From a checkpoint of a small transformer trained on Wikipedia.
Size: 10 heads of 64 (5 for keys and values), vocabulary 20486, 67.3M parameters.
Architecture: rotary positions, normalized queries and keys.
Training: a variant of Muon for these matrices, 880M tokens, 6874 steps.
MLP neurons of a small language model. Each row is named by its layer, matrix (gate and up: input weights; down: output weights) and neuron, and shows model dimensions 0-95. Each number is 500 + 40 x the weight over its row's rms, rounded and kept within 0 to 999. Numbers have three digits each. A neuron's up and down rows have the sign that makes its largest values positive.
After each neuron's rows, "fires on" lists the tokens most often at its 100 highest values on Wikipedia text that the model never trained on. A number after a token or word is its count.

L6.gate1116:510518552495468470567501533556518575519601463491542500470441593539495532534503573554489509523531444487505551571545543492485453454525601546534521444452471523504462573589398542539485553569484508431465430531462468542544454452507524472527558549496533465505503482454488541502509535497495512466
L6.up1116:403523465485511514514520478491471432502488527533517508522486524479530449494495501501494522523467487434473444538536529491536556534515445560537527504512557504507490495468443526498530527482479521589512537488518507479482608502527454516524537465428465470526513551478434443507508438574477401534
L6.down1116:511563474461411516516550559503512513487550517520573507480446527418561514501491465493497452511501631552466466503545499517536515549446481540532474577525485505501579550494483486505434595567534527559512490477530514475528512488494420449516517523453524612514486460490536480442440439456503536509
fires on: " but" 30, " However" 9, " in" 8, " to" 7, " for" 6, " of" 6

L6.gate248:499495506422576498505438466548492536498487572510482472541427475515548480500471489529550528523498483448495551464544488536479539587543439492491461496525530449482487545440517508509521456542579503490474445528440534441536499528483481540503514540580509476513454501546538584450532431552530547554
L6.up248:523600476480562500498456495561427458499530501536415498429453477447477520498511454557491546532457486530524541453551525522491553573528458476522457508524515501529479501348474527503444545583524494478477504516486504542444516515537525511468536506517490548525468504511473485481597481584474517493
L6.down248:469624515525537457519449445466508453525509476482500453532485524554445544512504444503528509531545517540538519484460505540566494533429569500553482515420503503503484514458491543506491523487502456507546447462480515484529503494529459460532541406520487458514535521480510503478555529470438520487
fires on: " in" 16, " at" 10, " an" 7, " out" 6, " on" 6, " a" 5

L6.gate827:514419490524428545511443467474509474517481536486485466542568572551499503530462557517415464492463484487482441477428478459353505459471519539489432547501587442563571466493408507508478457431503488465513508349541498486469527514450526500460475503424462430408486489495520480469476564557462481531
L6.up827:409534464506530484535473501476488505533484522567503488529454466531491522516457467554477478463522509432497467471465528469468442470498478540552510469498546592528486406537456490497504474529518510492554597502517477529499482449475549589479478419473468453463504470479525461475482522518505510524
L6.down827:504463485522541491536470464508543523536521534404445502527493501529540473553489486431534507490505450532584581508536455489568497533441477515521397410488508504524547488538449563541524567519481523486474530590442532460553506466538538519489532474619439465396462504557487492552490521509472466464
fires on: "," 42, " is" 17, " and" 7, ":" 5, " were" 5

L6.gate719:551546508467503492423507534555442463445499462542520482560535451537497434464468523527485496500452491501486481549554507500511549445471497462459491514508542527454492525531454464478438465365459442482537551478523494482551453534515488489502492564525515453578533478514523443525489529515494493472
L6.up719:475480460470554538440501520491527514447597527540517540535531397490563468482513629507538501489534449482490537506499544477469425534468536456488481492558497544478588539526526530451564549488470573483530483537479519450602485562491444446595524491496479546488497536449532457549516474502442521552
L6.down719:510554476515461520465572464560497484478434510540523512553553525505474555523509574501528491468493544486493471490520449489441495511497507497481456490476402514433488463449509464506518444534493450544500505515574506427539507500488504459551492496591535465545541560527485491478526563612556516463
fires on: "," 40, " =" 10, " +" 6, ")}," 5, "–" 5, "^{(" 5

L6.gate920:550552473526539508479454500507481526568548423566554525441496549497515498574475471438525533477501490408513456484506506486489532478477405494526505456430465439589564568541490480513509484519417488455588455454519520503593517482549531475494573521450494496489503498463409435472421442565491477506
L6.up920:457450470514439533460506528549405495461526516597480423482510458448394509430497426482469503475485458518556500441449499555481549500482451490515509434457489556547485568583519424501559561548510516504488478527530465439510576515593456495464543436549580457499536457504454406586522550518486489553
L6.down920:442464553490476543482499500498461464469533409518476548488497489463503467471514390549527471468465464500571470429433507529449522543524491443516524520541515490495549535497431465485574464527471513550584488557494543471506521520522487510539493467496594568545589522509465412527490480489479505483
fires on: " as" 17, " of" 11, " and" 11, " a" 8, "," 8, " –" 7

L5.gate711:457515454492567561514467492538516535470538449489487506447422440557542451538560483478469554481527564538531530520495509462465461442469569486570478554541526460525467541487543485459433553510484503501521530445465496490554523515501553547507476501427506472440479446506539498484499487526467542480
L5.up711:479482504519516484574504493523460588506480506496587496517458484532560501486464490517512404499551521526426481502457583515514487470539552492509541549513422487497445524463504492491548468460474529457490502493473411515461498536503498446517447455507523554515565497459493523529494462573522505527
L5.down711:554505489444468545473499484487522498531511465547558463473524497481584465445519492517516400478545474511453504543493522483517441482488426429501494580526489513472399543514522503508486496484518489465520436521438445497465425486506520510507475577502519551487406481449522553480487482519548575529
fires on: " (" 30, "-" 17, " |" 11, "/" 6, " the" 6, "." 5

L5.gate648:500466539500468576504507482532435536582486487565546486481496492440502501444506502582508498446496476435502551423480499521434499555497526576469488522525507571523585489510497439538567578485472438542490528400523570537603547473521482471505487450517482485519446625472531431490481560542467519531
L5.up648:471524526521454558465511541450522496453569521538546546474541426549521509462504554548565527453470490460556507504524479511488469470479456510504496496495549448526558574464497505602501457491498467514487483492487503538472591508484468529514542469571599433513501521477455460494487495515498486448
L5.down648:559503534505562557504471541528493467484510500567512555524488514430551517497534457489458557428425517468544445526485448507487461508570440450508521514498479548510489476538476535541466512480523507573459488503469489526504462494495459452454513522530586449544475537544503477464443533532488519496
fires on: " of" 31, " from" 27, "\n" 9, " across" 4

L5.gate1335:539477463531557505468495495446440547517502497416555478478466460527511532493413515484507549420562561567518493558589561499429519483556538515488463534447541526572501516426474490535467490496507469507552527526505511518542427494519459552546460503507600541419517569492459491536470517473480484537
L5.up1335:531482480451526507460558576457555473467504463562460477429456442492550527495470521433509455498519468568503519444446486480482528504513514527464431486511486513424542536551469458528495453516516500456504453507550433504555586488507429514524501463527559482471521455401528531502533496467433473526
L5.down1335:468488500482458516599484495560550491418513439523506546474493486459468479523500514471435436531436471515507515521537493545502467548464495548484394485513527532463562437505438520437500460503478504470509566501488483451465540453436527521487528472524488468489474554463507497493483552563534472540
fires on: "." 34, " of" 11, "," 7, " |" 5, " 6" 5, " 3" 4

L6.gate1342:545515488588572517539501481486450541480567458481522423580505461504542489507519477508533543549473471511454525476521500499484573605454419518529517517484493508486512464480531395438467539477519508521494499480490528397528474389487478578517528519501538523464544481528535504513414520520513480524
L6.up1342:530491520538482400443461472499516499477510439454453491510491493464540477571511497489516453522440451577486537396560469463424480548519454538546518556480534472533553530464502530530520481446446483488559532560474502538549519424472533470542537493536526538493522455491500513493451494519596545464
L6.down1342:509458454553500401461464558446521497505493518479437445422507501501461403518544473474566398503483450473592499509539467487559442519557529510465399416479458536478487514534529553551499502488486515424516585495454489461533439514551487432489444527518515444446521506438427508470482570516496513476
fires on: " |" 48, "." 7, "," 5, " l" 4

L6.gate582:414500453448547537508550498532406521487466504515549468482504521533488504483480446453489499518522458517561490500533531572532433456519509537515544566482512500544529450499491463510506455556508528565545510527459471461487448537513508483481535476496441563552478448463489524480503520503486609490
L6.up582:468528505532535502477450481547526531540531477459522508487457531515481501490513486509489527484533472522448493498476509482590466521448521481483497453469464536538571496540582521449446541561515481553552470486541519526569494601471500434515478457476545453465507480544466468476566507529414584502
L6.down582:477494471463526577507504491444486443516491464466509504496459514453537501489479456451535485486460488478483498530514528505572487498470487406385437562518532490487534510543441520502488555465546492545482563501477507442492542390553531487522401477481486530565449531476564531498491479508504441520
fires on: "," 44, " |" 25, ")," 6, "." 5, ")" 4

L5.gate1476:449552546551540513468456466488547491488461483506527442584430563447506477528523468526444515537428465564456523569512548525521457531490498522537549492519431551534545504567500542444498445571502495521457574515450458524477466536487465501540522545477493518474450492497458474499460522580451510510
L5.up1476:450464503425451522535476540464492536518431501449599551569519485548491589480463469572501479479540464502507514501519478532394491441495491535516463532490406512529527452564452480487466386524468542522453510484489503523494482527519512504538577486503475460445498495455530510522578539549499543576
L5.down1476:392446431504467529532471466488492511577528498475431438496520552465472469480467475462538445444519478544478513510458477390484488504470461487546469523410496446510431461544450503438501531529449491520519476500565530530496536436423477526471442453515533500452445476518505474494440513536524468528
fires on: " and" 28, " to" 23, " since" 11, " or" 5, "–" 5

L6.gate1189:495456506514507534488431445555480473513497501427577484510512555483502581517505535476474486541482541532542550492501518525499522480549511546469455514517515558458602463538477457538476480535526502497415454525600565503513541542531495560555526480484432482443581520550480576515507572449519468431
L6.up1189:487471472524490460520451456480508604606476475517542462481570505479473511528555475448507528545492624482502414479507549560503457518497550434575517480455584498536494472486411509516595485483503382514544503501500552506566500509563563503440491494527495575450499527438490565544472523440502479469
L6.down1189:525485466532501533503480493513561467520519433447545538521482495515496503540572513472458473553511516468530553543513473535460481531543493481556435471528534485413465525439472478618516435486550531492501426575465553498467457548533537524430483501460459570512533519470511535451511489536470471551
fires on: " to" 24, " over" 13, " as" 5, " final" 5, " at" 5, " first" 5

L5.gate1296:415475476461509493453538431506505485515460455497425486471511508493465526530521497506519525545536484488512512533577467516406459518431553473527492482497475427501430452539543444477502489456476498466499464587503444484522503509597517500557539470510450529462496553480477503522505515529510553535
L5.up1296:438568426483537487476571553512490505496514540573489468469480401534498498449609524537516459512528469506482549521559521491504518508499435477456521496456515494546531459488490501547506504444502533462464535457499444517535484551540523476526509483510515514414487437471524451466424499594489424486
L5.down1296:583472442531489498548474531519476443477407540469477488444551466513464524555507455544476459489441493404487481529502581495526541504504525582502531476486486521515521584468533482558502472495533479516465520437512439512504523553455514529518463556471570538498491457454562440504536541496507435451
fires on: " of" 31, "\n" 28, " |" 5, " by" 5, "." 4

L6.gate64:534487553436471453511451510550459503518511493511528515495409480444529503532524496467436576471521524496453587510494473502466455518533535447628471525512498573485459432492572520527518516445485468492468507537524457545530522512443501566496532479469497542527482552486531449599480549491514495556
L6.up64:508410562555516472544498531547447474527461572560544589445505489531537477515456538506494601514520500525490480497430503499520446536527464469499436476504488454471409462458504512456557553434513499484531437531540469477503582490511544559478516455414459471451509478460537455539542430531533552521
L6.down64:575442543431464440475472501525498493530491489444522436541458464524503518476540453492421541489519453557503517463514522511533541513566452469554503491504470542520420542541564452489428533555466528412492470442510484454459462474428504480459454542477545525432510562427524508511494485500476567514
fires on: " '" 30, "'" 8, "’" 7, "-" 7, " 0" 6, " (" 5

L5.gate958:456471473491440467485499465513557531549486469527507505506441528470501524527503497462519528559555518508495516530614446515485442465515478434459412533479460446501477544536467511412479494443484507563537494533498526515511479496482443570478458528501483492454476492510496442516506519471441500545
L5.up958:456469513444479511426506544474491564486546556538534458446474539534494483426509501545506503462480481556416570470529424518486435540492458414522481469474522477521480526457515478445488520512470518510532520454506452486499516558444504481452565488470451482543467566512560519531556493528517439490
L5.down958:465483518514538545529509601521447505508504483477581509555581511497519516508498476511583435488529496501489490519516560495516458571465497495444529605478504476461511610574517496515495517515501554446526465481529482482502549489486500423501520532488529456450499516610446546528565479532543504493
fires on: " in" 52, " of" 11

L5.gate975:526485481521529493502536571524507485504445445501448427456503465510525542537575528502496511535534433455531474451528564535545536443486462540441534594512471495485528513504525510466506499499566494493540608484534493494454615520452469533499455556450444464503572448448558504569465501504552467512
L5.up975:533542521461468531532528536457489544508539482486458466515505453495410500542494526584482454510464547511510507510478501502492499567583467561519583553447476505489478501546518513552443516574563465535493533462515542496490491492519492513505517512486478428476536541480509587538550483478587512584
L5.down975:534467475538550560563527441523458506588510450517485564545482448431545447546537493531473519548497544579531583570520586492465484562523533435529478506488478566525464492564500433458469501480501448561528445493513467507508433557487538520482536496474454478530486528559499532482549432506488487434
fires on: "," 34, " his" 9, " however" 6, " her" 5, " initially" 4

L6.gate55:511489453475508461524487576494490595475504529537518479533525593551507490508564533489464508554506509449425495549597477496507518522552482504466569497592507434481486486525528525482510483527433540460565531556513522454472541496485560564519549546516457461489470410499490506486567539470576585508
L6.up55:515436485503485497493514477528538422498457532472470481505507462619511550513604487549549535470496474474534478493557534461561521541482540508474481532500459448472560556522551508532390473469487521456465557493460488456519562475512549439419472514517564468492546409488446474553550542407451498499
L6.down55:535454423475513562531478431510548469525445499552548536510510555448507508491600471454533484548425561472475516475536489516480545591501471495571521480516455523506487542454508470480510472451523529521567482533522586536532523496550444578463427500461531488585477435450425494496548480508459494511
fires on: " the" 51, " is" 20, " as" 17

L6.gate1169:520550525482532440549483512510611556466495569469499512478477491520551533409433537503514496461470471561528473519497525494458532491520478417554494548423475498488524467461490521550535553551477523444523459528553531479523531520501463507513540488494469484546565507439530473526561490517542517425
L6.up1169:549412497489430445426492426512484479471553473529484543505483481457562482465556507538494487447469548558478520495423514545501523468358487511418457468518556462499492530498536541531468509466546479493499489535534491488492498460478477556484465542497511499481481552542472522510471560489508505474
L6.down1169:497533462451426546473464445459547467476500494452468559489466501472427490447536525464479518490424593560462627569487520480530468487528473472528455473477493520482490516528533470499492493479516500508543443478483395502547530481450405466492528531536507500486485450487553498529417552521489488447
fires on: " in" 36, " the" 27, "." 4, " his" 4, " its" 4

L5.gate1312:520522492494451493526530504520504509481464560504496504486450479513442487470527501464546521431478565454517479504505548522573510530520492446520452536525564498495531437506546481500499501518524480485513553471440491530585401488460482530465500593472459453532481561492460451450475467499475460497
L5.up1312:487515442473491532556446526483516465539479415528545545507578509577539493459484499481455499479506497435485501464499537451487480506570473449459502498461525437534576537502470513528530478476504460447572495498561530539544529505465501502519507521482422467541498468513535570552488535526548457424
L5.down1312:462474400513534565529489452487559583496432469532510501574578470495555510506574484494468468451554501489521419522498488505489476541548501506447472515546498505488494560548478438498459544502457471509560482520502609525545477505495532515479485538506462534518543494460516565518537554495425414559
fires on: " The" 52, " the" 18, "-" 4

L5.gate1182:512526471451559551519456490507522442441441463486453488539602536534406528486512492560589521478418510539520480446530553494444492468481462476496532589537527435516479529507463479565479505429477471498471445458398389500531476492490521601532416564484565523534475534569480544529545457552545510514
L5.up1182:539533417479521489450517481559507550497476484515421531514512452535437495536535540524534512496489495552455482516450474615487474522476450543547473454573505494506470551483552481600465558495423458491494511474429434583508509468486591583513498543478489517484501499548552504458492505477535490470
L5.down1182:402470478432492442485506469554486507509445513526501471525522545489502591469456443600520489493478430510455504512501445482497487534550492492451533422535532553516529487486501438508473529521467495441539539511456512523559498494486610533463556500557624468473512519549509522448517526523547489475
fires on: "-" 25, " |" 22, " the" 11, " and" 4, " North" 4

L6.gate631:548457498484497437428505477549483512404472430476475422466497505494592467531540501478523530500497475456483511520568545506511572599472518574476507490471454534455488545527476498458526475435490525434443444543479584484480461548471499439510566537509499554517495549519517461476404526484432508523
L6.up631:506431489464595495552480510465542495490458463506510524477539514476578511548481534491507475433476505496533554520416537534426499492505509527447613572456555493452444545484487525524481453547527485492524505558523559513420447500517443466495465529521459540514450504487467408442485538511482524545
L6.down631:567512545503510453529516506506505502470523452461504515513461516518502513472459485448505469527535450516440523572460464471516584518582395528501538469463466482584550455508523471478470482447446567566539521510448476558492457453497379488470521531522496517446480441431460492468500532489572512588
fires on: " |" 28, "–" 14, " W" 10, ":" 9, " of" 4

L6.gate914:510501511463576473470505529523476530423493482504469478492490468557563565468461520509477475528474513486552463470584466516462570467484502437446493452485550539558382443505410485477461463493468512552492485506509468494489519459563482493528552456474483514473496480474494495466429498490468490469
L6.up914:490514503497541453565492508526546545440565500499526486459529557599523530475529519450482523438447454568504437464449514529526471524547410554497520558458458557470497478495466506492474527540556549469533495450454453539473477518477500480554529519510445482480491523469504486482442519424501523496
L6.down914:546548523513587550463430533598447506491528528501497451509537522574472529510477565440516543520516525509458522542489463409542566491540493569544470480510521517519547508498583514475523530460484491489490452443512530531498480473479433467540542493433492482476525476463486500430496467438476470512
fires on: " P" 19, " W" 14, " p" 10, " New" 6, ":" 5, "pe" 5

L6.gate5:537555426511445474563455523414512461540440430538455470533516467497476463463403561430456508575483484480504519459515529513539564488541554488470534511406465490462496504533497480468444487439467476470575408469527493542507567536465474510489527467469560490516495447498520585605477524506514487497
L6.up5:502471485491486479421482521462543482489502513478576478506477514525489476553456486528461458503540454475568499459482527534522456499486536540475524513491426513438503491462573493496492487417516504547486499515517508494493479490506553502501527531577558499508515554528455444503395585463542525556
L6.down5:487527493483446482541482438503584522507481508482543481459464549478511486473479462483511517546501463515523484532499467543518457487525543484546376481412502500437544600464516510490460518537546419528503481556476470479417460539443420530553502464457550499434566553514498518487489522465495543516
fires on: " the" 16, " that" 11, " a" 10, " which" 10, " it" 5

L5.gate1484:555464468472436521575566392431525501502531436450506538540569530489447450523422525537537604541520537520547439477451527482409489477482545561534465526520486477476461494537411451460468497460486501483495527533471465506462498474517448410542492526494528557455498488531457494521437422549484531561
L5.up1484:532464517548453504542491487492489494506508499521455535466471468459456516502535467429497484553547515484465537477498437495499535486511577468455466573507470518476526468546485538532508486506507596481485527527500532454589505417466492425425540478529470438485509464592516569480446500472489453486
L5.down1484:463487525547452559496453406443565517462490550520538475495520450547551477469488374469483419439519507478591481483487501533542452515504518501515382436577478473508498544493462601529518459465513524491495501515499520571548532530521478517576420520471485545376447537517520506537510464454532494531
fires on: " |" 24, "-" 23, " and" 12, ":" 6, "|" 4

L6.gate445:489520472498542543510507527437539555514479515508457457532585568510508506456424500566499537543431543502493539505532498427489503444605498505525524502495567537448511463539460533482375525530559498551459484502533543526528598562511527494509487465489436507528533429540427526511505490557523499563
L6.up445:491462477475550459452524501559550556532521572461554500478434506523546495541525507472485546513498484477517462509485508468516475502545540528488464518495514503448561448532550545509521489495471478536534430434581508485539483401466447535567464528514502504468526534431485495546538420500531489500
L6.down445:437439500467476468514574522501488545577553451542466525466426464458488472470459456539473443451476523474399477562477453459480480497543503502530517556527394607461515507545465529461495552493567504465518487526551532519479505489494472481500462512543550503473554436502492553445483524495503501531
fires on: " later" 13, " also" 11, " since" 9, " to" 8, " for" 7, " have" 5

L5.gate1668:497481489503528438504465463513508484500558500503498478444492546555588438491502421531506475476545465586432439499481487501467449491512518567476458495516480476529516529512561534574543490507463521467533481481519484495473489505537512474523525512534506467447449469491515511478540576442456582491
L5.up1668:569478436518480546575469512571491469502419501544421547413507416502506535541456483470520488479572475510487494484494529541507475519529470484501519542524478480561570436472517452447495486489501438447493544536530433518459470519468502576507499556507533568436564433454531490456540564463476512488
L5.down1668:509461501482459542488502436566524460518463462524429482454430483465458516488533486533483450470470530466535513515481553468498442532533557419419407533487486478580508503435519449459476434534447441503550548520547443493424527419585491485639572560520496530455438516433505512518524519521566467520
fires on: "." 57, " 31" 6

L5.gate165:518412552502568469511540537505501539452508481545424524407500448468485510552523493513491439566444549522556476524505550524540515513434499485463435478532495477427478551472528447545489566466491526466579456488587516437492500455474416515477464497536502517506461383493501489504487485455521468455
L5.up165:512443491467531591563456524550523507458553483476495433486492487490496509493478456508551529583524447540502569555476502448511586481478520488534518542494470500498448514497463497500433489413512544501531494514513504540509541530469471587390550496568549580511487482484454459535403573505466494501
L5.down165:524509501525511502501473508471500448475468532481434539573442534468588571489583517534504570463447498517463516489532480495533472544509475483455542471438451502481472495576442430542475467426536547447508460497571503531411529500486502479489523496510552547460426548524541516476477516583584479434
fires on: " by" 47, " of" 16, " to" 15, " from" 8, " for" 4

L6.gate123:488491444489495531509476559447514503574540429547590479500533528556495436502517521465475477463486545452508554505559493460471503544490494465523476550430444553432479431554491637524492495472561467465460549528504558488508443447512570504550503504521505523460556527508510516465459494510554518490
L6.up123:495517498520432458503496518515486473503537561511512458442439501493531552554481515435384480449578466602500526541569487552566500512522540496462484476527463476494513530533542533536514452527536432460542533490501518477422536535510467520542472493495472523491434531474471521448491608455475477520
L6.down123:475514529479463497547526424529474517473533507465517524575500524471511573554506503459489504476450413523501531412529515552523505463552568550532496450471512504521554523473512422508440436565544530520452506476585519511478521533505500475476476541571436447449470524491491448520499450499462515528
fires on: " has" 28, " He" 17, " and" 7, " also" 7

L5.gate202:519515510449458460528462521522560434501498510521476570478495478490483518517535437551456549483533505506483582453518477555520502501479569474561491541475402495480473485594426547506455483479430442520437447521491476467473439458509469548547519495534517537498484525450509451548488547540474493537
L5.up202:484514529463522513487507465567450480541513544483549474471489466504543481507475485542550526481511522522446486482442581449476492550470508556561524480513594538462475539467504488544457554578455543466534459465498499523511485535546470513477584508490554420448529538550415508486502568560447548519
L5.down202:516510476478490477524528470502440559478572553470546511550536580553524484504564531401541466521543522493435450510481495553557518501488523525546488489529565564380541499506510514456423571513499477489501480496501463518507509538527462495500544480480511526540523497494462437509562514536529547494
fires on: " to" 44, " at" 17, " with" 8, " of" 6, " by" 4

L5.gate990:409492527452458502462474483502510469438530498540479560522612493468538542498519498528499498518477518502500570534478494504542527498521571584533532459501497532458497498494446526527514483500455533449498412463483552501542527503470516450503542474472493504453445505515535542488468533466529451481
L5.up990:453427424514508528456548469460506517512476491458437550514530534458470505506462425579497571477540567460542528486480572544417478524468484570425472513475508452487510532553449547541523485490482494480517482539471505531499557438488514528499465464467462466495542492601496522513479517477498496509
L5.down990:495525432455508481475499422440492590518545560456540458445475523518460471458454421477501472413561376517518506512551470483504468469499558503545435447429552492519490450488490474411516505489472489489562526506523547486516500495553504586570546494532516475513472491551533537541407511475499485537
fires on: " the" 43, "," 36, " |" 7

L6.gate1478:470522559531541504442462444548552499490464509500540451466502576466493503495426493508472494411446501493464498529541501546538581529495415514544459515507538544431520561487404364564490557551429515486445488527563494462486473443477465480470621513466486435477502515454510523509455523552512538507
L6.up1478:501482443483416502494480544500555518536497468364457476500551518507526489441493537573537547497522460515488503547528475546578444506502531519482495515523479565461486487464487510511502554562487545507537516513526531511394516490478497489432550545535565532482453483505457490520486519485526506499
L6.down1478:501412531500539570536427487527544521465553552529511499460531464601592510577527511459550535533478510501514589447541524570521483513451488468505555437463475472585501482558420548540457478519493486530508481479482525458486508618456522561512480439536400528478569456546505443574482513495425508493
fires on: " (" 59, "," 27, ":" 6

L5.gate1573:425471441460494452512492457517537449517510553466486484553577542538576455524506525493422520474445568539479536543548530525498528518512521534515443463523471470472453557591603528548547450548414474501559464470517537481475565545495548484585447464484555477509479516470468504491417549494472559497
L5.up1573:382454486518533483465491525540561536525532482462492510516453555514458515445490455534387516448530595494503502477542514524460489497511499542539512428517518472484489529443440467512484500538441450451515464545442550473530495514553549566456454562565514508506458482505503438518466541549461524477
L5.down1573:443473496589493461520560397531468490507507530513484514521538466414463428530594401581515470521452540493467555502498515572521569536511519538528572522494472534523568504455496408471523428553485556504578422503529511484565502532532508476488437593513515516506490460563619513485492547472492489455
fires on: " as" 58, "." 10, " 22" 7

L5.gate1713:508459477485468439550548498540531544475463470434457468521517486570521465497524510502503541512403466497507464525504481481468516513453540491554472505492505490500550495502487499589559497531510463433483494578476544482552488503539530500422476468490471482554520446418509528412519460523510453584
L5.up1713:548509545516441527496458473519471484497542464461480560481458518513559522515461489495523455506495426478546510561572581475502538632491488539436549489510503582495540492589520528596446463523522618507523524468484455548541496465480491447483478505550506505526553502512507472444468539575578495485
L5.down1713:539560556553428507570469457499536563506535547542473488515402468456494435467435479532488543531472549523493498551489485507471538519435510520504479429485445534523486442491493466443475479431451581522462446473520469468564508455489400605504517492487499537497457516507509567474511473470492550435
fires on: " in" 50, " the" 23, " from" 5

L5.gate1679:520449478522528476500495519513407448523475440438508450448527484439489530526494423436457497509466461531526560498450441496523545478546471478540557489547510500500414521553414448496497472531471516525513446476457501511482495472538471478450535498535492524474410489520465516450436586544494453469
L5.up1679:526446553525456495422467557509486548492471452501533445511502466587507493536459481530558544462530504481532490507533377530466536495517515520477519548524522500452419535495519490498521468467498439563517432524496400526523490535476519515510466544510492472467520549520507500442510461490547562439
L5.down1679:422490431569557509489466529535531477536551502455485524501581485468589482505469501538507503484458508527482549589516487531512422536433521465448606499591453557554502500536429506491479472468451502490542498511503558513525581482439478465502511466463550485469561523557483469480499462504525494429
fires on: " |" 30, " O" 16, ";" 8, " the" 4

L6.gate1389:469493460524479540453512518566549472372442511492553532433440521473463485554482583451506505515557509460533471526534585464480555502500440493463540590450480555436447494508560433516483429445499490438477450464520517471506476517490556590467489474513490513510545481504556506494526523446509489528
L6.up1389:518455533578479505559508525547505537419502555483486488496447571569437477555460493485437481454553475452494422538566482505536567512469496545491498525478545511489465465489534534479479503488443501558499547487573496500519512537486551533450448476534492502451499506500495528599455590465476462529
L6.down1389:506559515536444511520519500562556527543523531462526518479516491545515475506415494451477470519526431507526507544461513558488437497565448589506481533442436543510539444498510484495505473510437505522486467523507511482530472487502468528491457398463495501468418523524492573473503513505466510497
fires on: " that" 44, " following" 8, " which" 7, " next" 5, " the" 4

L5.gate427:482501513458538513515477509531569485503493498498498438527568483508424560459528516488460517528476525453496508518475575552468559458539540494438488470519496510503447525483420495508494502557566471526470502545485458446432611487505524477516516527485489585522499562439456501462541492527479558531
L5.up427:494486462508517582504505506580586545413544479530483569502531478560595477502552476447562440516517471512525474534510507572459470464425613487520492463477529504464543492500488477547485511504447483532529474510479453437496459463516528519548437488476421561506485548456413557507530498503451537522
L5.down427:528430561476446484471412468503493443559473481430515518514507465479494475517529454435526509465519500502448558456514474436524452554430515480507431496485474537512509431546450479466484406496442518493522565489507483524539515491500556476510500505441492503492412462521533499442548519472569510520
fires on: "." 66, " |" 9

L6.gate103:536507477499473542600529483554556493513489458443493534448564537474542427462549499492455574423542493496606496497503559529546438458448454511442502471496418387499530468486454504487561521447504509550528509432532521435521527504489451480532494575523493495486479482526443432456466550504548498479
L6.up103:555455472487542502521532550496465478506450495431547476556467491483562563454504535523482555549433523574521494403476478407489535531517596551485522481549472450447528512561461506493541496513478529521456514482500487504522536453462583521529436530466482542518492505526481527429508517552459478451
L6.down103:512540463491487536484441473477483491476524558412524432545501452499501494477477455531478507434573478462552543502518461565480545544522490583511434571515461486523531550549514508482504433526500490532561469524490501513527541471576485498562537549466532518524467444519471511480514513498536464525
fires on: " in" 92, " the" 5

L6.gate1333:457506445474431457446497514531504508557533582450492472508493561459503492489411466498535455465541503497478529409559513445496495516479618495523452501521493514501472458497530530480510558567489521477574449442554458520471512464468522421499511513547463533553483515489493425484571488436499429518
L6.up1333:574447449484493528507473568502512493590470508486504399486526501532519469517514554547477542561494506527493476478488525510501514512489570489497564484446487474647443482605462416509488473475444535484488483504480475519446434582424431546533541555503505466501521550487465504455586477503505525482
L6.down1333:536542519465587530546480478468429480457568522433495507496478546494407439490504478455573562564484514498499502491477484537465474501476516515538520404509520590510509548538517453491526483525483432502457458455502425511508463463541487537532510450511490490459520512472552553520495505478442532531
fires on: " a" 29, " with" 18, " A" 9, " an" 7, " of" 5, "A" 5

L5.gate1318:455493503469479516492527521475512553495527525474511464578502474496515451505473561537437510501448529522513544467490544548488500442488481524481509500531539407522474509428445467516599418534532417414542521495464491572480458539498556583543478500504530544430520451509557456496460510556505508515
L5.up1318:480564443483553525483539463512540452556532515585483496533487464502462530456484538363447566530495487527479510559520511467462484475440518502507479594478527506452486489494499456481528555473469519565451494514430478460523496578525418527557515454498524449537470542502515456463504510536495522479
L5.down1318:478561422536470507376524610471491525501568537520536573490506498570444624447457488458528544549519467513445542406527565476399446476455576474553472545490472567499481538503522519498454498428470502452561507540576435524508608516490418525547514536508555516515568508500466539467455522546484516405
fires on: "–" 33, "," 22, " the" 6, " 6" 4, ":" 4

L6.gate489:499555543513533544467484501510437586527481470470516412568429516469438551559574509479492583460513466477528524507455469560431467469502486510459462508519567509461528574535465544481510510483535469571515488549510510528550529495432454500476528470503448454497529582506394532561454494498558480524
L6.up489:538495475520511463470474495515505494502453490433490437523463520522442469468538564518481535462513504593559459466493489547496498548466501504516556499485528521602443492536530493512491500606523510508497553528537484592562431515582465511469512566514447443547510509447509564480548463468538483451
L6.down489:520504518529606465560458569484502483539538483431431548478541516519499480556425504475528512464451509504506508528547488544521523519492492434548513507492460484471457479561560446551499531464500495495459541479460476453530505514553528437547528536475491500525494558552471527476586571504559483493
fires on: " in" 42, " In" 8, "," 4